{"d_mlp": 640, "norm": "rmsnorm", "norm_eps": 1e-06, "positions": "rope", "rope_base": 10000.0, "attn_scale": 0.125, "lr_mult_o": 2.0, "lr_mult_up": 1.16, "schedule": "wsd", "decay_shape": "linear"}
MLP neurons of a small language model. Each row is named by its layer, matrix (gate and up: input weights) and neuron, and shows model dimensions 64-159. Each number is 128 + 24 x the weight over its row's rms, rounded and kept within 0 to 255. Numbers have three digits each. A neuron's up and down rows have the sign that makes its largest values positive.
A block is one neuron, or neurons of one layer that tend to fire together. After each block is what it responds to, as a language model described it from the Wikipedia text at the highest values.

L7.gate75:093146141126107140134136117105158113075123126091083131131122111137159102101145122136119148124148155118152149119036139129114140137078097134081108087088153125095136159101127123129140115095099089119102122073097095110118149122144149184086115167148144107123085126095165163134117118138115128116
L7.up75:118149139111112187133115094116149145076117105125103109130142106144130105178160106120119127138104149133141089121112163132091179174129127129145125104128145106084149145105154162119170132118155116123145088142115085130142133080141101154109108129137098154086145144137128106190100115103126129166
L7.gate511:143105126087126123110162153143172126144173113135099174118126124183153113137115079091124117107144128101161149129076103110117094096089136151092125160094135129159129140141168127126088084124148062108147144139107094106149109103133151152116094125162113125076138170128160151138131167123099085115
L7.up511:103130144103082105102114126127178116118118121120153153105136080179145144111135091091123135114125117107148106107142108097128114105100131144065136106117117146145117129147159115126129112142113101133133116168142144166156135124113081121121109163164141134081114156130139175131137146141115121089
Responds to: Main verb after subject

L6.gate47:146151141121126164151163112098147099123111138140101132163136150153104155146154111111142179138108122127131083090117138114163117136121140161136126159157121122122096137149154189102125138152074147154093126078151145117097066152112098128144153143143159089084102141177118098162081135142113125140
L6.up47:121141159149141103152129117146104135148100110134115125120120120155105146160126138150160150189169124126131166126156115133116142144135121086084136139128149153141145117125145118147108170124094188105096124128128142128107166139114169182135105130107152107097141117141171130164162089151144133142
L6.gate69:133158120076094145140117138106115089144142140072141113136098104105121127130097139161117120182124145126143130131140088105107115131129140119146177143093067130113115116106096100145131150139139089154118137089069081119138118103107112117112167115113109134113144105116171136094125129173157134093
L6.up69:109164151133116133166117158110119118135128086129123144124100127126133125176120110138108130157123129125145185119162126116125136141103169135099163087143111125154126129117114090154109118143127109129159113116099145105149121140147188131121158144087109086136119129123134134142100121124142174145
L6.gate102:099144119142120067134133149093070146145126119121132087155123149151108099108163166128133110104105176151104127139122142104152119120131109135099136139158149115090134144128143121119114164132104150131140122144111095109154152109120128149113121151135080182108145147132114130136136161131149136128
L6.up102:129118079121156121139132159090119156144146159157174137158123136149129177098110115078129150094117208134146087173136106133162158118118126132120135123124121131134113111098159142107131128165123131130131117130113142129102104080135115157123148204118124132113098123145118145127109162100144156151
L6.gate146:102136125127129088163165113138128155177123083111123123096082144079154158114126144121117135119105147129160086150127147150088103163168165150098141110148107168126125115145143140103149159094108129106121136142127089107079088139123125132157125113151151122139102082102148115112129117148150090176
L6.up146:134168146140150099133148115110126088125120132114104081129106104125108140135145135121155140174168065164112162130123138140087141158133113090140172113143102140116101113126167130145142068158131153113098138112119166146137110100112133105094120158143104119133151100124178131146132132168155093105
L6.gate306:162102105080147104112136094085129160142130090130064105147111132093148160148140136109156126111130138138124146137131157102089134113156138147159110131157136139140147139144146129127108135158130114164103199108122134152131117143142147129145104178126114157130114096141148113135157132157152151108
L6.up306:131097098118129152132144100131152134155158148123124086101130128104115078136138155138142125113153141122128130116104128100095129128162123084131165109141120095104166069108141101094157175155114118078108124168108106088153128089118095167116110137157151138116128141121133093133078121154146106116
L6.gate341:154166137087120143191166148124132100124102137123116141158119091130138124131160098110138115134139150105133120087110108098059108138155100151129151155136122114141164115124152109123130146186145164192144131118140102097079107144092129178107133166105128150143131122115117136149122152093130135087
L6.up341:110121104101124138135167110076111149109125124156138112144110142149123114113142128141093141076147107107151135152126110143103092170140142145125182135100073149103138128141153136142154104098133152180135091168108146094101122153112159151161162148083161179162116102114134137148135135120106155086
L6.gate424:118150128130148114151133158122154106143150112163149119127079113123129144089118151150144124114144121172107127129115128111101133083158140102115152126147122147134116112150150111135114113070134117145154111115142075076112115139100149101170158147134091145119137095142168096106158141136111094107
L6.up424:107165151108147134116169145144144098157104185170096144098137095152093107180108079122129169166142114102155103114111133113127154139154151097116128104088123114080123146097133175146101114159114123087115127114085068104087133121107105161116131089123137137097121162114118110097126111151100149134
L6.gate558:119147141105156089141142147109102157133136124151146116153116136127142165119157162124151168182158143131144128133123117139103131112134163182105121104097178131155107140140127114109134158153156127137122133107123123149178100168119102112149133149083104123105125118150114166078067121086137170145
L6.up558:134133117115118095128125160071094126092119108124139132126164105126137147088169120127138157130149162141108150124147144128140140141120137136131131105121147126146119135090111139146105111158135108110146146107106096147173119133127147136131127120089112125162139117164126180123077138142125162069
Responds to: Mid-word subword fragments

L6.gate70:152134107128123135135111121103128061095111143159134130073148124133183105118169132142102124074131100082163147128123105126099110140145118133130141124110118143144084136135163163135130109140110081114114159080107143084156159158128147103153182119110110122164139111092155168140143128073129124128
L6.up70:152139167120105168179136081136131128138136123090150125122136131123137113132147102131118150087133122111136128139169099090161141136131138113148118121124099100110142142118093145102132134086153102159140111079138134125132121135147131104108161127119158131138180080100186086149124112090103141111
L6.gate157:162131130174109135171128102139088119143161161102144123122133159132133146153104161168117136118108166089148118194148109146102150141130112139141136117141101102115112182112125121156089097096164103098149141108104152115098091152126131097105088120132140131112133120115142099157145140112136101112
L6.up157:198065126169146127140109086116106126135146174099127126102144144114140118113103157145112168149149118128139126117113133137105121159130107132135117148168084137085073142157154131106073100093145110155146144080159137134142107102123162125130086134131126103139084140112153113157131130165122098127
L6.gate176:188119142131134137116151165103087157179169138117170098132145118130121124167138127147138136115138135093145082148116109147122127097116139146156082075122120166163127165116141134144143116172116133129114125141087100135149153157126126100131109146117113134124150137131111111155136145097106161123
L6.up176:165114156135143104125154135092090148152155149120129091103113104163128142168117137160141122137135126094167103146118166139123111122133143112154083080124127141152100109140155128122117137167136114114090156168106121158156127131127126109116131129119088098151134133137116102176125137117124144119
L6.gate385:170162103138174140102130128134161132106121120148127161101138111143157131083157132147100090111134154090129153162124081203121076129141145113169115141098125102148142145120154116128114119070112069152133131119130143106143122142116147130183121128141106079097149159113153152093162128108142139089
L6.up385:132151100123148119080129103100182126118113120144148153089120109135137139080121158153125097130115154117133130140126090194122110142150127085182111154084107123130147164122117119126087129068128116162108129120138146136144109125133160136166116127153138082109139143122145138090164128109123119071
L6.gate389:114120108130080138138164123143101122133134179125121180116096144099119143107117112150136127135126123098089106185117137150105133131104133130104118126153219157109150102146109106072094120139144073101126102088156148132151144161126115126151087132118119096132103128136158110104128150139121136113
L6.up389:135083129046131086157098124104075132135178126155088146127133139091120092125143123114147098109135145110131129092112135118133117122159111135129132099103126180090126174152114135112088089096154144187107132123124154123143135103144136123153098135112097134125155113103135104155143164131126116126
L6.gate502:159125146085112149122129159065161138136172103122161140098144091155117144111144135123083156139118148127088109090118091108151108140125146119114125116082138145138126159113122147141079124108114162093114163193123149144127112110160132128129102137110146119123166108085152121117159121119153132127
L6.up502:130139122119140089135123119163085157139131086103138112145120101105155172131127155112106124128113157162162174118182094099128131110119165156126079148150119090127145149090138137117160122090103177139138134143164137143086120133055133109123167098142134114134105132114146107126177121118120127125
L6.gate509:117159113119112104140117133127112097111144108141094153098144145108166125152175123156104111127126123106113157133169095128105111122132086142165121182148129120129111157131103148136100084085122132119133144127089135128131103184165144154128127142082135093126111138124132123117146168128153095138
L6.up509:127146114128097121131098146099105111127151097096142115099134140115126121083146146124094084121153093167143147170122119117111108133137118158121128155129052139151156138123093126125124110087149137118104183127118131145143134154141140120111134107106073115114155130103166094161115118093164081117
L6.gate613:163120160137094115165106122148138145101108154124112139082126100113108121124127166097104094089105160144143114161150148119102108122136087126198101123104115128137137173141160176134140173144182120129157154123097116121085128146171111155146127136121124107120143126114128118101150166152187096100
L6.up613:131142122097119140131111118134122118076133091144117145098138118139128117099113138085147117147146129133126101126166140156154120170134105084149150110159087096137128154172181129111122107111112168167150123075161125160128109120130083121141121160131117113134133089107184158163135141119133114093
Responds to: Plural noun suffix

L6.gate21:132146133145114091107131148150125110156105120105107102104148155125060112091095159119099148107115150111104150154134121150145134058159116100137125117093126150102141157106162166109102120112122152108164147140130179156141170094124118115137102107149105152118135185089130124101160136131121163157
L6.up21:171137180101085166126109102138147151103165128138151107138137123136110117136128128170059108095178092125101132173115141124126150149102144134144120153133087117125113122105127111131096119110145137169122096147100116135114102111100117133162112088133093171158127106129101134090151153171128097099
L6.gate39:176133131103190114135146185136137093135180124121116081108170110136098123157105128104081153099128101118155115106111124180145094127084121085124124128142100114131110130114127096070106100126118094093128096146095107117114105133092117111149101138169123124098138147113138128141135146124109145153
L6.up39:127165117106089106099108125123130138124167118122134136097131117092129103149154090142123117102162113119115136161098118110111104156075147157115118129141130121136148144155125177131166130165129103086156113147131115148144144125150087127070112126127103126107086126143153182147110188117146144160
L6.gate172:125155129128160140118112135121167116132149122135108127171134124125110112141153099145106122122111132102103143108151094123096087155133139162128121078117122136129149148148149123076141117150139141097103056124073102119152124112152152145108137137147099137148135093081132114113107102123126162173
L6.up172:112111135174125179140095142135164134119130130091132143107197145102142156167117156099103139133098145137127123140126087151088117148137156140143084115127116133139126132134145124112113144160143157075129080137121109117155170146156108114134119147125084143108122133119156129122127101116120126154
L6.gate178:124100122127132154178144124155129115099143096132110161104133125099150153106160160097080127093167138112102151129105079106096118130124139131067106158108117139128162160124154108146128080152141111089134154154158153137153150154136120119098110133165111149138143128113144138138099123122163142154
L6.up178:133120124119150133200184115097178173099128109157114178084147161144129122133136188108106108130139125131101139121117111104142167116112144138125104130146108147105157194144120120119081149137132144125159157135125156133137080121114132139128097101173098155105119099126174142108105152117157156156
L6.gate245:109190110114156142136129169095175129123172116139120117112142098108139118105110097134123125119110072104132168133077099151110124096138142120098126159123124146140094136109148111083129170135152116105101128134122109087155106132115126130117132164148103096139105164141092100119182131109146095135
L6.up245:114144114120088112085103119103230130157156129149120082133100129145143139094134110123179128143156133116114114161132148109115115159121152173104118102150147116133171146154128168109132140147108129137164118162140129141151144122180115094141142134175126092106114117116128146153123127163114105117
L6.gate258:091124131109154133067113122140155116120140150133085118096134096119129091095138086131118099198131134085117149167071140114125154118142150106148090098096106151095129139106172144086139147131161086135117141132113149113111101112121139132150123092133129101118132109106110125146190151130103137143
L6.up258:102147112109059127108128173143144125127159084117146147104129146172101123090138180130111147119105107083128136132167049131101101141123121137098099117075100140139127128118106133108092107138127099088153085141129105141144137153116123135090143148153122155092085160122129119128117114123108145130
L6.gate368:120141091168075117137155140175166110130154088121107164099157164142135128147155102139095116125124161145127131123143095143170093104124177131142132128112128162133163150095120127129101147106178151162109133141134141135165117192150122157130110138151112110162143114120107104134125170118096112166
L6.up368:142132084157099111154141124171198140169141123128121155137157123129131118141139147134062093110124166131126157115117109116172120113110162117128129130106110132096152130125133141116135156102179135118083130137132128107130118161181134146162133131152133102151150125114091090118111163088104138142
L6.gate628:078136128085096125170100145162089153100138121123137145143141119129143120141086143159087115056164090127133092159086129094168145120120149110089116115138111130147090166143128155112155162152131153088095126129138149110135135122097136100094135132150140146162174136136123142154126117090122105118
L6.up628:118119078113176105122217110145130111153136138129156152099135112131139102119135113097126123140152119080109137157139154139091164133088108114153138147092122118143168155123077111114163093115110116122154093151148115107098121139136117172131156121123096150103148145106114128121100107110127135130
Responds to: Split-verb past endings

L7.gate87:081178164094118086144151111090144139139096097127148156152129118094127149123135116131128163102156162131112148146095120147088136153141141136090132129129131137159120165117142092130143121140116097217131113119115160082116128090142091117137133168172118165115088152116156087124116128131150129117
L7.up87:109152157125115077140132100093163143146119092126150141126101118114118137143143129148127165126158173114126164149119140139090117163130141138109148131145147141157143145132132100119137102134110101210121140117102157088123116092142113154130094165170160148101113131125143097138139136150134137109
L7.gate442:133146122130167090128111106116136153081151109179095117149120113109098128166076111133103143126132155147164111107145126115062100112156156101120148154143118159143158152145139095138143120157127107157144129120136119148073101099131129182139148138147146162122135092158084142118152140129167126119
L7.up442:124154125157071128133104159123109139137109125118123116176131139154113166167081137087125116154111170172128145141107097158101115149131108109150105089165116127108136150130144123171125142159122138130128189085136170131145125133153104155137130164099120104162129105110125127109109151157116111140
Responds to: Mid-word fragments and date parts

L6.gate42:119107158150110120091119157095120124128134155098124059135150120144143130125143145148091120147165115130107118138087130108103154083171148077132141177138118162088170137138109119110158084140060174143160141124105138152154138127132110130087132123144121106099103154136128125078117130111110064119
L6.up42:121120138115123125160128171096101128100167136089081101161120130148147145159170110133107123149177119132117163097156106165143118110142138091124135168151146168106112161114132120173133106103092160151155132114113156155096096123160102131117138131155139131106107101123124109066146124089151078157
L6.gate108:096162097131089131145166103115117137103151114104073125138097174140156125145112116147161124164157093137152090103149134180085116095122155120184135135150135131103096122167136087154121106110142113164080123115113132149144104126128121133121112186157159142117098125141173087101135144120165107137
L6.up108:128139093094118114153133128141145115133148122138137132146136129144161105172130154110145085174165072128159075110085130114156130135088198123166127108131099125080135121115088110123115155127145114107107109104134123135102101114120137160156149158139100158118128145104103132096128101140127125090
L6.gate183:124125132129116123127120167153163120039122119128127132158130126148151106128123138131112129158140095101157142094094117117187148144123148123132145073108158148138135139091129142146104098121127157139143122133088118121122094168102139120085115125126185134082138127122097160179119120135125113158
L6.up183:139111152153100101132172185125155111113132116079124141137113161139169142121101142173098147142150111101113162145129151146121109114131152134155152105120134151163112156097142107113089135144152146078149097156144152152098141147124096077123111138137126117114127121121117166144127141139139126136
L6.gate186:183106093113099138129150100153149134096160139142109133110105141133145103161114148176100119150174147101113140117134088123128136085101118088113162148169116141120161109106139135125188173148127168138128119134107131153108107159111095128140140124106111108141123150130112100124128134148127085122
L6.up186:098121108119114104117166133118105137143142099129137118197149198152115108113144116126145139149148112123132132124141119129114086135109159180116132153155119108108138091135143105157120156143155076115071169113173116146125133164178080137090133113144158098133144152135128120117087145105099130107
L6.gate248:099130148127157095145100138158172117111140127142138127156129104145177095151165148127156123136142117159111131202119087176159133119130148095109095140154100145133135112108115122128129126157124121141152109163091088126138130116114115118116127114144144145101126146085156167102109134118144097176
L6.up248:106110136139126067107050129111157113112134138127130151151134107166132100152164154149153165140133145189130133165128129156169147131118131099147093114144099150119113093114104106158154118143110118127148123129106093146172125134093109122121147081128156140093118153078145176126134109151143113131
L6.gate428:132162138105141155125117125102150080131141105117082134117123090116112170091095142116127089133147138090168141149120075116090147126112149103142136103114126127150164192050094111130112133116148130089132099121062133137085100083143132164111163133147152109139145107139117128111083176143137150138
L6.up428:137113132150112148149157100111132126104149125129080116102145137188108118162111170113132134099153133112102111152116117152132121127126119159145133128102134134135105111122142154091107127114129152135089115175124100122119142160114130068110151164126096100159120149189122152097159125123138167092
L6.gate592:074148119158136096105132121103126159083151111163141103141157169117144131096145133151156164129110145110081096125135101121204095154138131111160120134122117169109096099127121104142129147110112124142165132129138102131119122148118083134165159122143142133149156069087124132134099145107119133118
L6.up592:132147165120130144129129131143104135145126174169178126132110145112153138133130171113111127118140124125096154078106162161119140154163186112144154148103128110094111102139103106114124102154096148116118116114146125132118097142116103121128085118120105160131131114151122085109115093094125109184
L6.gate618:124144145100099137122133094119077111152136138086120115165125145138156142182133175126128102122142108145113118136108100121089140137124119100114187143148136139119079107092078153129131085139092113121118138108122188125170104153127143158107166149165124115125138126138145127113137177132140100139
L6.up618:145149081070125125150131115130071125158146098172161115104133133156131133144129162125146061151156103138157119097139129106143174107119150119166136125135099130116129152120123097127135100132161125096135139134129138131124119137152108097122095173127127137132128136115142127173127141109148098148
Responds to: Year digits in dates

L7.gate94:145150111123112106149105158132119150135110146159096111144104147161141130161116151106128095154127148105107128069188126149096145122130085126133145146096119132105119131098138126141160117111136118099113122110093107162126134104074090130128150148150088129131179115110085138104164141114149128113
L7.up94:157144104137150134135127126073144122144138126135106144136088138084139112151148102118155159105142146136118135115063103165125121125110142098105144146173165133124135118117152080175089087145127148138126147129130106144165159139147134130081062136120112181124131098171096113062149121122120135094
L7.gate610:082142167120084124151142151156114086138156128120140109100122136124119141142123111095136124144142100145132108086106115129158112145169104101165114090117109118085093145129141112098127062110157091107090072108124093116133118089148122129135143155127101158147126157096122154090127097158146100092
L7.up610:137157109175139125148129120134178139093123123144092165084144158161134144158121203102127123154093118111151088131124099136126142087179088129147146114111132129122124119140141119141151173108135162102128119141087109138135102163114099142107121152122107106119161164135092092152153106107100109099
Responds to: Year-initial digit

L4.gate103:162139138074088113132132162146126100151165117102150091109145151109123157094101188168150142102097100127113091126109140146088123148135120137081105149126050117114122148142128143136124138088105136087074134123137091125117131126140134128124084135096123164088126129081155086137142124144094100122
L4.up103:137123167077134100142185153125130163156116128139108154108135130142093178116097144120110116158116125129092117076186115152100074120099092117117113147127064084120111110105086112110112134100108160106123159119153096161136111132146111154142118144084125126092102126102148093100164141106122149140
L4.gate148:147122148136130109119087130141113141100130116170153105123117084097142130102139115124133110067141205139105094146141115116160118149109111158150117115111090100125139140102157161090113118109079120096121149149150145123117151148117137110111153130111120109086127140157160137153105135140135124132
L4.up148:195121127126130112122145122113075157118121132137129140151128098131142144110130157138177120133154154127126082146141121090135121121149127160140125114156115119089166164092122131097122103139109119144114158114174167113123147139121123115146132158142098113085117097183151101127145121124132111125
L4.gate362:174099163104117121133127131142091145116161159124101157100153135067105156122088158102129133131114118127111129106126098159077083108120139114106082151152138126091118104115105143109045141085109132068105160111154100163118089122124128148102113143106081114160089171126157136082126119123155140102
L4.up362:137152132144044098137143132154100132160168108167125097100134122095135135111160128097146105113130120138103147141135125107105103115166121142188101128124101125130182157127120170134117147111179087116111136105142151138089125119101122113105118092109146103098118149140178139122098126075140129113
L4.gate366:126129121143179143133136081138149158130121079156152127095131085119112121142132136122136120148098141139142108088100133130152107095171127147097143137169090110152108100095122129146091139087140162126096122136116120134134086117053146121149132131117085153108157135136144125128110179130115134112
L4.up366:158125157128121088123157142098137143109125120182122128154127113143149129073162161136083107117112080142110100105137097134115123133101081144134091101108119122112134161107104169148154137154134147122098154130143134161132163090115122133115099141113083104103120131131141068125134136109119128134
Responds to: Plural noun endings

L4.gate142:125165130100081159123143128107121131113121102153126156156150118154142128100085143187151148130097123116110152092101072132138137126134116184115155130169156086166140114144124116163144146131125164136106157171084111132159136153155087115149126120127114149116125092172123114147129139142144102148
L4.up142:171192159105115106150135131088127130169181095135136172099124175140089119141096117148154136147112111084128126127143101115113103115132090139127130122170179103170158132127120078146170163096149133131122132157158171142141142103117094121109103137136086100103167151124148116151092125141129102139
L4.gate285:119157144130124160127137123123108160124125148118132148122095116152091085115156153099146108142126156098158169105128118065124101115091100122123133109132123141089120124110093124102126146112175094143090143118100100119137097106094108096148138183117069118119134122149139130129141156131150105119
L4.up285:079122117119102132146156132124129129158138134139129151128140148139119112124110126096147130149145126130139158127098149085120108113157143114125158149138099105079103111137112117171090166134191156102104154140151142100091102086153153114147135169145098127141131162121121084167158154155103102087
L4.gate487:111118122124105156153111165117148107121147148136153118142153078170173129159111127115131118169179127124096130139120098096107112128106161131171167102173129127170122140111117125125137108122176151108128133118134137180099180130106098123119138125183174113136136120113171108099128188126154117147
L4.up487:115087101133129191167122134120140123113139174091120093084197119126150138117115135099137151152132142129136134114140114090113124134134130086126133116165094101154138122116124125165104105129143158102143131138179134151112140089109081138107149128162142103137138101137195141127156156143130131175
L4.gate589:154111135147102127128092151099095125105124118144149136085146141143124179093096129097098121112123096060101140104096107143132129106075130163151164090154142129141175084133121116106124123103136129130105132153144119190142098126130105106118123120131126117164115172137141147125155153140142108097
L4.up589:091190141111120154117137163115160146088143112129190125118143173131103122138128113120127101130142111099093130079119107125124133130115124165105143149150161106146116069116140111101134110131122170138099141169111129118106126082125121109107095093113117117209105123134114066156114120167113138108
Responds to: Year decade digit

L4.gate182:084172101111141103139105159096110136129109133113147122130109127122103172111150104131143130124114126084139120129141134112066161140133139117111107135091087148111106118129137163093131098169127120132082095110084115165124134143087138094126127069127122171141156150079149107102123136106150142121
L4.up182:045131128152104054099172140120105132137088136153150120109121110121173157105164100123131126161131119156153130125131119124095154118134105130150121100091081154102118134145137062151109131139173107140128130118128177144115102111139156123164110117131132116099125111115162122139165112130133102138
L4.gate271:173124116131191150130136108115141118128145167111121141144123097132107126187151101099126092130144118098184116145137126102123133136117134143125101113103112118102125166140155090117142148096115131106106147124127145161119154141113127122155137151099124105140111139118136089112145132127107115100
L4.up271:145149117173168147143135108085147138128114136175133114120139126175117111126125109139141091117166074091138133157118113112115144163151152161140118148083083130154085158142154133160116124131158163126142132149126102133124155088103148144140147149130102084144118125084122111122123184118122126112
L4.gate355:069154104116142166135168113129145110112121140145158127134114189107121158115130115116119102158132125155106161150099167151132128121122075136103114102123151120112134116147117111138108085128139148088119184125101139151086142140090119142117122127120119206130108142117124144136181110170144107090
L4.up355:072122123132131125120153167135149127126105130137096131108115160122139154088108107138074105150124103126064143156119131138133132191140116091105147110142132091090082139155116133094127095109129141111086163093126110132096129137119149110113144165094133136132190079109141119192097099127127100122
L4.gate501:087113137106139110152094136101120160118099103086156118187144112088107114090147103106112169094135097091113127156110158125115170101167149110100144160105132158130175118138148131135100129145164149107165136127085132090096089085168142126153156123095127131143124154113092142136109117144140104124
L4.up501:087132123121096134157146107135099120135132152104138143115102072119151116122141134130079124120137094133148156088125140113139176111129132138121129141129111168118136144155139105166131133132123135108147113130109110159096094123151089095130156125138088122158140159170150136139141166184120067122
Responds to: Mid-word subword fragments

L4.gate52:121093112128131118132145131118074149123119161116128163130140149148095103087150120072152120103099092105134191106106096112105137082118139071058086131111088114144111122125123127127104130117169109146102120131104110130133147143088103112135094123146123140090118148132119154078117101117141075111
L4.up52:136082157167119101127127147078155125139148163092166141105160101173153131119114106129088155158130151117125139141118136178151121127126131148114101101116120136122135112131126114152122132113133087119149106171166141130123111157137128126120090169108084108151143142115079157144154087137118124129
L4.gate358:131110122110135115103125098123157133091190131118112168078127157135102144144139111084100158084166101043093109121117134137091124098138130148105100108102069125105102145142141125156101160144158142105136103157128160108163098122174175138124079141124120101152154128121117135114113125162116139142
L4.up358:111112111116139097121104121107134162088166132111129132079128123193137159166102123108076106136135110080086127112094139144074157112132114132109108133126104134130089122145153136158150136143157143132091101125140128102133124116126166171098126153132144088162128100128047138122136121155135129119
L4.gate436:138107170138143123123131118145116136087145140126092129135164103144066140081123111097119110095137092106124187139062120113125112116148130084117088093106172128117124131108194159119126121102168111120141172130125107132140112133133123112141136137176120126111133165132078119113166149106116063115
L4.up436:128129138143108131153136131096168102110152138116141181084145163173140110116124153144095137141110097122100121142133144136127081124154140119054127100108130116109152145106147086156112152156122112096141139124129160098113136094116100088106114144177139152128162144114129142156131168126145128099
L4.gate599:134100165105097109108133140098116117092147137103125168110136105151141146128112121166089178153120129101112147154083076140117098090115123106146137147145136137108156116103097123089131135122147063115089081167109148153172121132130124114112142127120118106173102139122123113137141157099113132117
L4.up599:119103150131096121117111158108177097142131125158131187128118133148156117143145120133089145141154144154098136130148110158110118105147126136118172118106117112110142101133093144099120098092136142117158104149151142150126100120159120106142137140128114085146122120132107106098137141142118204162
Responds to: Main verb after subject